Weights of a small transformer language model.
Size: 9 layers, 3 heads of 64 (1 for keys and values), 3.64M parameters.
Architecture: LayerNorm before each block, rotary positions, no biases in attention or MLP.
Training: a variant of Adam for these matrices, 138M tokens, 8448 steps.
MLP neurons of a small language model. Each row is named by its layer, matrix (down: output weights) and neuron, and shows model dimensions 0-191. Each number is 128 + 24 x the weight over its row's rms, rounded and kept within 0 to 255. Numbers have three digits each. A neuron's up and down rows have the sign that makes its largest values positive.
A block is one neuron, or neurons of one layer that tend to fire together. After each block is what it responds to, as a language model described it from the Wikipedia text at the highest values.

L6.down68:109126155083132111130131126144120145131147118110155173150135180149118149146130072148116116115119066151183110118142112136157075154119096180138146124119133142093095104095104153170121144106120123127090107135132150117117087131114113135119121120152056101116128095098115091186147142146128108137129087130114134134126107131093119117175121124097145106100136145105158098090156116136108103129134129147106178151119129123143119152154116125151149133123102130125093116149138142163135162159077131106157168105158140117124061123158134178146155137148135135140109138099139146114140125159161111147
L6.down73:092154149114097164179111141122110092098127134113093085161128099146140136124117106106160126094139157139175152147155132154106143127124154122128148128096097138128143131127097173079136109169122163155150109127147180131129162149141116138112150117140112152136122142087122121083142112127106125163126120080094116132062102165098123119135145110159135127141097124106140138170102156098114117150110087158122066122117169108156140114124132102154143107131105098126143124132152096124150184136124159097130148102150129153129135101099142102137118107125142084148147145079129114163129133167074145139
L6.down137:154114144171161120083088136135157093069119126097138128119120122154140136117137124113108121153116083115071145123105131099123126128128153090076112138102137130184126122128093089127143130142168115108136151085094151085164122166118126120138095076125121100121129193153137112147130111105192131115122139157180161125111136164180127147168160168122110123121141115126151112137105112126136122139174157133167123141102143149152151141131144103150128155133168118154131107099079117139111143120112118121140106113110150165121144089123151138125120145137124087113131113151131168108109107163134092114
L6.down161:132170117118143135115118129123179125127121076071137154146114159091106104110110085084152124113122142166153178157108146163105151130084098131118143116134096115100147124102142132160151147114101143123121114123131155177129092159137133125113127128095149141126127165091102125126071134170137104141168104140086118140119128111105135112122152150133148144150162115112143157092128182085114112157112116138151158131135146156113111163115174133139117169119116132117172114106124163129130081081099156094156118158104120136136115121086129118134098143167107109158145123133086152098150129130126077114
L6.down196:154113134109177126120104126114136150147164074090163141119121113148103116104111101119118148095114132138135160116121086110080134115141116169104125091128154132167112123146107166088117122128132117112129128177139113127126082122127114124140076123112084137132123117091100130195183099141148110117135123181099141081111099141081119143151154092136158131156117119155141111149090123176110138140170171144144154109100117161143131140103130150105169166117152119110115107106147138112113140161108137097135126110151150157162076077098115117145128131139125129106166113150134116116155125141133153161
L6.down344:133125133160125141119103154186124136142148126122124126140171119142089156127143126142123106116097124088163126108154117096142093129095140133141143141124152110128147089108170182155099104093122088134103134191131157123161121088145145138106155120132135099153065164073137098091181126085130097190101139125116138127182165114114124108119113109134143124094139166134104127081112132109104155109157111100172129141154116141111156151136150133114142080121117144144145129134112134097114145148082111137105122110150163141111161146165127114119119137112146134096124095136164131157086141130127103126
L6.down394:134122104142168115101133102146125100125079182129111113162144105110111111161105116112127136092169097163106157135126174163132112133092119125096136135158167114154122134163116154150118134126136117127107152131090153135123127115113133120130114155090132099169093145096099119111153118140167119113079112129122095127159070116120117108121164103186125170129122073147139148180142133158111135093132110159146134102148127084154124112123125142132147124097137152100107090107141133116120124106163082139137131143126108153123136133113120114165115104103112147137116181181139136119154140124128213104
L6.down463:104108121153139099148092110138127136165128096139082096139163125169104093092115128108132061167138178115112134163102136110072118123159104098138110103116141127175130174146098123113156125162085131120153173143094127142125140129116144131123180152106131138126120123086160114105115142152142111069143129106111110109119171115131104124143147114140133152146106114137109165181131102125147134164136124108086118129147155102129148142135121133155136100155134114103147112102131099130127113120127127163117131105109116097168117129137146127133101132122165087131141109203193132136151114173103128142
Year final digit

L3.down196:107134157156090161089095128099131128154080122131130147096145150112127136103176137135136112111113125135139112119144147142149152122130119149156126126181086144133143143158128110158080181174113133111120127171140082147137111100132135088139117137131152145116132186123096101100110133097102122141142118129133109150133105116138150116146111080151142145101071112133116141121145149154108095135108106086137157131083150101111146110118101118143104131109149169168147087168119104110111165157093148124140143148153117144156120093143140156114127152127100096147152051120155133117192112101122139102
L3.down212:132079129159158117144138103081074141141127098127063132131121138066115119097121139128113143140103118109118216147126154133140181145122135135132130124146118138141167128162149140067158127113116159172130123155145079139144127108150133155124104107117149170130143119082157104101132134161091165111136140151110131100105137138121122114074100149082123123158119075133157137106117129117161147103103107119132127104137126157127141121112140101126131096132147137119166139127171152114134164134062127093111140158149120102137147161122122110113173155121124106124114110129144135122151164096110115148
Sentence-opening "The"

L3.down260:128116148096147127096134113115167111133133114166156115125151145131117133119134122109119118103081128117125164130132137121117125155096119148112104117158154120123186127169101090163129141170114101151114134103141101124091123098149135130153115138165102142131115132148156154134115148086117090113184078115135136133183131108148151143141095128146098129136140145130146084115170115142142133119089089167150123140117155158161143077110175130145149099123100131120123113148112101148149077114130113115151117073124162128121135164124093132146138100128172089100199141148143143093114066152146101132
L3.down417:132117178085152173076145122078118122104125108155175146109154118086094084110127103110135127096147121140160132145159124138131135137094115117137102138118136096145119090106149125118074177150119102112127143152104106125083172127122150105150120121167177135129144165135126136184125143120131115094148058076144115112128128129150118126119138139147104181133100120110103111089138115145160094138114117130159103145109133144140129119147136146134120142143144091129167129130097086131173160118122163120111143104155104127131126174129100141157122147124104154129187137138089160140126108119169141133
Final year digit

L3.down317:127111136116145102076148094103120129119156113119143124172131122149102095147062122134122156105122145138086081146146102152140132130157128133137172162122128091122168113150201139126146122163133186117098148140147155171168113127136122105115136150125140152096140148136123122130102100120126140101093139146107127107097125105100138142127121140145109105148099132144119140089106125122097127136143107105148165142108074161104168143093111154103167099110143160068115104131148111155141111131103106108153164122153138141144096159124149120156137123096122137123123138153143171101049125142135088128
L3.down388:115124150082140152147147132062095108122132088105148150085140117117094140127107115136119141121110116139095061124150073152096099103113118119134151121124139143113153136103166163129169129129146138135103102105113085148149106109130154100102152185133144169120161150130126110170138150099084178100097093131176089134127180162132142130119155110123100127153141143115128161067107153160130105127104113094140152118127140119117127168159139149118146106142123168112119162127093131105106168140088120116130106145145135135142174162133119123131117137118100130120113114127168140105129082142120148150
Sentence-ending period

L6.down140:132113156069151100129085117140143121124137108130173128095105086141101130162109104136159144110159138115165175131143156131128132111087144164107115128115098157125119089148158172104121112100095136128101090134167121101128135142159126143131159144142123147127127109120092172163160105092168120131177076119096118136109137126125128081142187162137107135140118133153101072104115137113141134109127146124130147133163160126124088067132146107122156117118115123101164126150128110141066128146129126116166119142159072154142131112137102153140145132152161128103075151129112164122140149148128132127
L6.down259:142124129091142144135092098109113158161099105110154145098110146123179126159165140166106181126130129115135125143147119159129140186152126132107169110159102113116069097080117122143139138126115129114097092173146133133150150089132150123094124131107090146131144104121125126129131118132125164176148151145140153132155073149137170085119106161139098170134125136160132103085101116075125088130166181124110212154110133111138148116125129082087151086128100112149124120135125128099133145139095106125124115148120129152086144126109123114130116124137136157119128129095131138149097102131112125135
L6.down313:122122142118125116124157157130075133121110102116102125094130132100106152127129145125124114111148134100119235146142113122103136127118110133132080092153137129117138119126106136095101096119122151125149095136130172121125113159135125096167183127120182151107154139115131125115148145137123151134143058140144075153162139141151085136124138162120148146133129095150114128119102115138103116109103142178161191119102157097153150126127119138117168171160124134115135144102170127097128163095101124121114112102143134149113082140134152094147110138125106154136093166090121125094166132133108157098
L6.down343:146125082118144110160130143136129191087124151139139114101133085090115163131128119164144117120101118111160170168132094122136110127155121116152085139110118130123158120121109206120101165159174140119125129139145127114160108125154110148141142132113130133131105166116101150152164126178159148173179052159146175121142093115125137122108128122163107159124069145136130123130099127113103111139108133101111121123143110146129120112121090122106111150125118182134158076158155113092152137108104127123121118115132144113143094082120101168107113136143103137113111150140119088112149127142097107121
L6.down368:120109114159126123136107109107144113126161115097151151120139149135129102138093116149123129124119087140123167170122090126086170134130109119099145103134145090139128123118049168115129125188129110121128086119123099140115137120119143162145102157162132151095145185159138150114170155155136138150139068119151117058112122103157135163133129115177132112163110147136103150129131123134136116139170162110133119148146118169123123079131103120063130159126148147127118112117109145122106143128115117137134142079124107099173096142130127139125182118125114146078145133161141101099131138095108091146
L6.down422:130158099104104136099077149116153135148115111135164119134115086074124116070133130124154134115123087155122135149141118157128122094141143161153113122119125117130097098156161142132106147120151118137086122135150119121130112107108140139088154148122128133115155159107102129166133129169135122169145051172094136156135152161117143095123155184141133148113160120126096126106135113082150084156135153131165114140111174160133119137158128123126146116065122095130141121116181133125166127126091127110099127109113116129121169085109134159086150126145145138117139149122086087130143171134095158145
L6.down432:116088154070134086151134133116122184107138144122138157093106133120068133076114128162104133112130112129112113138097088129119124114143138161074116136141134093138118114132176124059123165123111109117162150154135128136118156118132142127169093146134134184144116132145138101110122128166141157087115093125145152166126116103142142134123145178132169176116139154105116160164159143085132140113130135101125130125173110132132128159139122112162103162140145114091137118158111173114083110095104146105118146109138122097155123112120098122114140123148158129119111149094110107108193103124119163132
L6.down485:131094114146097083094110151137145116112148137142141153126137175161130141146133146117131162146065112129146129079123106109167086156114115119132136120178110092115161156153178149133109125116118096123142149141133124151146128124103107124130114118142101132127127143198137106123127141155183127140074105120147116114130107163075121122105129131087134162156138132166120111119126113143112140077180116102155051127117145106137083138129151131149114108119155155147143092107105096120127112168071109094121156126138117131172127122170113140132099119122129169111165139153145122125161114121106132104
Noun-ending suffix tokens

L6.down55:081118098098133115157135112112122114120093112090138170086138141064152096149153114127144144160142113112138150106110135162146140150142123147131113139134128173149123111131085118097141106138115134118147091141142139135093122105124112162158081156138126110117143137154130165106133185156129135176129127137186105128131109098161111121119130163113153161176124096142154170111152120134101135131134131090098149146124127077174112136108153139158124139161127100159155147144082114129140120061094127132165126149113133129104120148128122137155134098163111096105113138093115105110143062090121121097
L6.down103:130124114096100122139125126159110127107121138118141140112084126081123088120163107137142114131141146113147145195123108181111142169144178119090113102082136141122096142145146137152092161189117118107132139120089112155142159163139157140108117171153086137141115131107131108125096153138098110140114163147131136112145143108130131097112137161150096119083109095127098106131110087137149135144101138131141140145161079140138159081124159098113111118169104108115122151143183170076123103127120156142149088134081129132109089138103148116138133153135152147133133115145153143136116116111131181171
L6.down112:143094161086151113138146094104108147102095158117097142145097133118147168116164159099094136134146144105160141147110142137132139139105078141152115157185085144133117114155164122119110143096119164134180087110136131153126151108169128093121138140123128130111139168179109099136106128143103111167138118094131130143153123151110122166149121164173163152106102178095137104104158131131121135080111126143109141142062128105135171130125134128129109122134098109154111116125159171115106105106061118160090104159107146157160139141138151143133106120125125116125108118113136163091122116117088129141
L6.down341:103091119128141112117105125127150153088105109106111119123124122113110111105121185119151114129122140128089214170129109139105159132129098138154128136117124149101149122159148137089126100135122131139130140150150132175109137155152187147129116134108140141120172113155147132088118134131137149145133120104112095140155145122156147117098166177145148099157111106116154115137150120133140123105089094118136106106119127117144162128085157122141139106100150132148194123133155131098145154114018127138068128130117101084140105128136092120123148157170112123117146113112118157128156143086128125112
L6.down358:179155086153133097141106124130156115122133117139113149154127084141113133141128156092119136160108160183142146096165141116144157109147116120093101157082106120101093134139105099115141147157100140144155121200110132131172134135140115113116123128122197100123116110122066156121122099106135154138111144107124060103166133134095102151116095130141137117148156100150115116138075131114090123136161134123143103089167163104131134109118154140103140129160132074134144148105114133103136155125133133082141087167130114145116159138153114132147147157132098142116113134154108176140110152132126099142
L6.down470:181104087161112142162130129138108168129105085117127110142118063141133127160170118111120159143159161160146133149127149118125128158106118077123159140134128153138159110082115124121139156117137102153122125131117128179144121133092147126150130134135145109110103110121144105138101121110136156127151110109134111095142112139088146157166131142123118142205138190154064100153088122111105126132154089141117124158133137136129147145128130112136141096150086137159119131108139114158072136130092103087152167141146104134128115175141147128085116131085102114090114116134131165133108124083126160107
L6.down489:098147113095150122137139125087152122121165134127140154136125117111109098115049106113117153153118141143122208153091138131131153135081126084087122143091174135133087150136123118107095145139155129129117143099126143135158112109089108156158133119143128150149099121178133161126147138123145137091162147109117147112120125121096146131126134111160149139108141145115112109131113131157138105092103139179108113150115108144173151093151130181102129148119138131108147152117142093113101126113042158175158135102119128122140127131130130096138183116104124102126092161122111135179137129150124138099
L6.down503:112097127143115142109125124127129139170097160130135092157117148103115106155127153128135192166106112118101076112161143103118142154137121118110130086136144085117142114141116135093128137128117134116140115115123140126114120167134109118126118144146122107082124188148112138133100130143125105115153128141142121121127153114096111117156133106084138172121140107120127158165117117114109103104147119055198100108143123149103141179132120160099106183136123104169123142134108063129162145087066141079154150117118118125147165170145163167127119151156116115098121143136144135161149091152104124121
Determiner position after verbs

L3.down217:122114121160145125136146114112170162128143155106091081130122123134133157170143138088111156131113092115150139085136107121132146096148113093119097103091176126140141149098108105123113117119110112169127117154136134132109118112121173133103140088120152148113137107121176112115136147080108123157127094129111114133118138172074137118101092146144096159158155125112116113069101103129160130158155135113143074124182167168188125128153152128136108138135150132149126156066121116132125146108129098149145144127130153139143143137145153138139101066109136127101092148141159164135101129174151112103
L3.down255:134131103089164104094119161083125159141132141092146145119142119151151135132139153114098141107145118124146164109137139091149114137140108095108115096180113131098121102097134131140112150125077110106105169149153093146131164113115163086169149104093114165106124162132124115140110134127165124183140107142142114163128135159147152113100156123153125130088127075112136167122139105116144104152158127112113148136148172180145125099122127147134159112170120131160131084129094112157161123080121123135123106105123128115104172147103149074157128133119122130097084108090105138189112132112135135154
Plural -s suffix

L6.down12:115120160139113096129102120126119091128114135124127133103120133124113153130162139115128147176142147121125103069142101085164137160160127159167098116124103119106097119149124158100133143135109138138121132124184121138132094146115126130114144136119126146153168161108168095094076180147137136151119140114101104127124171090118131127161130109142155127119121119134135139112118114105126111105135128100090099115141110144076162209079151160122095150103144156108124152112146144110133126119053138145080136164155116130146158140158135124128151080172117123110171143136111139112125073123107128171
L6.down30:098106129090171132077102100112106128165137124162119111146124175113119133112117160123136166135119096116096075109127081156117140117141136115156147123154146112108157122103150136119116103147160166126090121145142116145138108104117119149098161187121164136096143143109114122151121114108133155113118120149104116110120129118157128151112153141123140106094094121149152128102096114137121113139133135098156148116101125139110180179095157132115137092110131157134147125121136127153141130157017162109117095187153142117126102190135106125142106134152084135127155140123169145095109127125156120115
L6.down157:158158149103141183108133111134163147147139107134162103120130120113131167117121127155143165155135120120144048063129131121132138122150143126120112141109104113111149122161144149077152137118143124104148115110147083113149145131096150133150179116108143127113130127115126139172119119101127116141160091144119128152081117094175151162091106130151113115101140095129095107140110170120140141112106106137132180144101138119118118141116157140126164082109091149105136138137109079185130109103124125139141111153131090144184078171151138120115128135122105147085127148120109181108135078120108123124
L6.down280:167127102133194154148102132123190121115127119115157146096150114116127121143123111156176121082180131155109170139101109103122088135138075110117116108135174144124090105105144140111140176149119118131138105097117119112122128129144103128128118125136119100138146148145111125128145115143133127165145093074131159110104145151152128149186185148108138118174128141112095074121125174141121121121110141118169100143150069125158118093127096175122135145116118126133147117137139167111135138111109096167168133095128125101143116117133132173139145095128102138121094122122082158102172125142117140113
L6.down333:135123132122115120099105143125115126149075114128077173154120131108106140100116158102116127159186156093105119111119142128126156143138107143136119121103136162122158161150140111105114134109144122172082132134148076184113134165124121135128120175121152094145126160180155144107155103153122148135142103153074119159139114133159117118132133136108162132111154154150100135086111158122126110143140093136121159125111135127068142117134136156159118141132090136137136108095126130159119095125091114087144128149068157120152048162137103111135161109176134144118133149129111143120129137107155132074
L6.down398:105120158120152185131130102132087132125159120132120140144129162162143154132110126168133163127150146141092129090107159120163148174134082121130147127115122063132149137151118077125113102150125154119102134128125139132090135157107140124145145099119104105101111138163142121182118100102159139068082122131099122106109117156158140146152122132108110189109068127123167108106125107128150122061165100145116099131157137111118117140138134162106109118103089140126119176137087132138171147146112149182091111133125148120128135142114113149121107122162138157124136134108094165090101135131110131108
L6.down404:121128104150132121125100147118153166177139070137137139131144113123112147113138084118091138120122151091094172151189135113131100068154105120159124078093123109158122122155144156136136130154136144135133118128145138154160121128136122122109131065129187115095152159145141132152148094152138132128176124149132123161102112126115114124148155131144124124134132145157112125108118145115092135141099100131162144126134080173120152149164091135074136178152104147132100141110100127111096137134110123148124095129127132093117061112106123095080121167103104152125166156132102136140127108153141078134
L6.down429:101116102128136141188137099112117134119136136088176103134126135091144101132114114131090110088106135061119104146125125135123139147139138124109156136126190102131094167121151154116094125168161121143097139147134138158156099115159117141136155156156103136130097138156127129143112152105127110091120143143120167141149101115137139111145103101120115098134116099141159136134082153138111125121131156143145193134122142144116122160133137114111107138163151123159103146137110097161118163188046167134134090117121111160093125192125154102139122142096077104145112136115147127109103132107160104126
Section-start line breaks

L2.down9:163141154150090126105127089110150089099152089132106137087162132138121131138139149173131140128114092130142162100111162117152137120124090091114108124133159147109154097099153091113138124120130108130126116175120137127104114155133116167147092114121114132159115113148134147122113136144138119131106140134124138135159107167137185107094104117143158121144129093140131136148164136121159133174127113125096142156147103147150076084138173147119136114142099185101139118147102127109113100145076075121133107139126130158106126121112093108160121108127194135155091147096135146166176112102100061123
L2.down119:087155113137156155131087132134105129128129143106167127113131112129152135106120096127111099157104152053116130146109128125101127128147128142103164115109131111105111142097140124101131174125156102118105090130133121158118175161127126172114145140142122105058108145158128130132139121086131172123142111153165138180152116131108100117118145148122104130132169135101151102101142102082079133157129147167192165148115151150150062130105131128090111143102098118118142176121140138091118142129153127102145153159152111118098139150145079105150152132123152079144146109143170142131109124104140124124
L2.down137:088164155106117136154158148112082126157078134110127139087178120085123123090142148123133123101144097154108140135098113139109145149137167097176090084132154119154129116144127132127134102142104113134153150121142125116129143144120157118148154170163115142134141115128129185083120086117134102122148105152122120158122135128137122111084114173146103146121120151135102099109142131174128100111094117139143060127144122166146115124131102168112117153155085161115092129141170075130181156109149124119103124068148122128169141142153129105121100096146134162101146158168125108133132120105122119116
L2.down392:126149143142163126100153173136081105117133118120133125116175114122124143094134118143142145166137107117116129130146116096119133167131133151115090076145100074117131113123123126098113147076107152118144133142145128067134112168130137136104086130128116094093143115126102142162137128112159162106151117155123137167108131158088155152103146169134139125170153096100073111132140171128108113104109108146140159165116174117188135136095156150105121171137070117169152101114090088149123131106081099158144125132147116118110114170131123126124136117162142162140138142084134122129136136102145111150
Word-ending suffix pieces

L2.down107:121103116078138131105123120129120126105147113165160176149087141134121118103114096128125133139105120118107093189129118141145099139114161102130129131113152144105177122134126111127187132117173160109100080165131127167156113094170113099127155162108148096129112137134117196122156151092101133130145114146127143122121114106135088135078138130077119117106154135153142133130137146111158130125105082139137133073113161120113178113129148136092149141151135150140142155127162076099102146127096126100101180132125147140144106126126175145138152081154157137125131096160113123133103094114125092141
L2.down204:115132085150121110123168098084117167145108150145108146144085118128158115114139136105116108168128135141102133118090175209111150159137151109149134147147100131120149152120117104126192106130166158128107123164124076145112118097133104139125155090120163130117113111127149129091163106120122168121107162135123134120138107127124121137103138122110079121140130109146137110106163148121116133163125082105119160122178126100099136128143148178124115106150200166108102158149120145133107155159131152147111128123114112118134121168104129135146074114125116070092073128140141112122110151125137145103
L2.down277:102123128131141122123114076087101150139134124115066130141144123152147088132154095133125131165098105154098120110145107192157121131070130152144116134095148101127156159148098099133169104127154119077166122149142108113166145134100179156110108152134119115127145113116106141113172134107123158107106145131100146097086117093101143124116150127074113106144112117121156125110106139136150124117133129112134133108132083137096198110170156127128153132094110196122106105137077134147145147119111122177137172141118130140141119157101152167166154144121126152139128156119159128101114125126126127133
L2.down447:154132140160083135128136137101106133090109136129157127129097089106165161130089134107138152119118129136131131130141126144132117119108154138115137129131121123058071135120147117126172113121148153112110112155144162143173115133110125125113132101166130144141133149122131124168112171167138127067104104126078126123121157123131121144140158166166160098114132105107156149111121097190068148169104108121143135133121133128068149125108161132153136136160138113097095128114142096109097107106110116105132148112134143077142107167139115158155122117113109093120106135144096173110106143134168176190
Clause-opening articles

L2.down113:124124151125143161110114198139129106104146145132153134144121096109126129098143171121115147126098104104131158163112142123146153154145128138169155130136118119114130135131114114171120137110089126133128165126130103159139116163086152151065163149110113190104144114117122137141133095141141170134137099166096131146136131140142106098111148105126111107116101158120072144118169146156110122155126130157150130106126131066125120096148126141117110103128088094122183147125123091119139127108111123142076145094164131155148108073091114120092102164134163162177147129128127092113146121114081094132
L2.down138:116132119120100138140115101138137128144122132082135097127137118138143130134099146146114130116105118141126100098143131134098156152126128138101102141104083126083128117162110117138063166062128110106142184110084151109146146196081160111107132149145168122128118124124106155125122133112151148160097132133102112151135144106106122090120090146112141139091141121077133120135165110147105155155149093159171129100115160074160120142124130125167104159151151105109156140156146186125138189134161130115160134121146118146086166134163115112110155107146106147123124123117134155099115096093130126155
L2.down321:129137102119146091091138127178142141139121136116138159137115097147143096118123114113140124116145119107123106167115153157178143116165130109173108137138105156154181126123133157122078122094118147148093131138096138162116120194182153114134129177080113151110108092141129128119102112117123162161170113127121150144110144109108111129148098125107115081107124122115089109126125107093142139128123149132153093108130114179097091172113119132118136141129114134113112138114148102178133099138118113152121096107155152120181087130147138127090165089147177131133081181114152122122169113136143123103
L2.down442:110128126110126142100156102142096122117117163100081128105107177113104156116127104118152133101131113165117127142151134114118110148122151144094141118121115160154115159138079169152104140112134079126122108141137140176138150174122150106139121115119125130138115090077149157118113158127122134147172137109141102098116063123116096127101150106124118142130119101138181132130101097157103141166126103143135182145113130104135141111106116136146144135129136170128129132096128101149164165152137146133136167113145114130144148137112108137106136187083137107080137153095129209159122087092178106153
Final year digit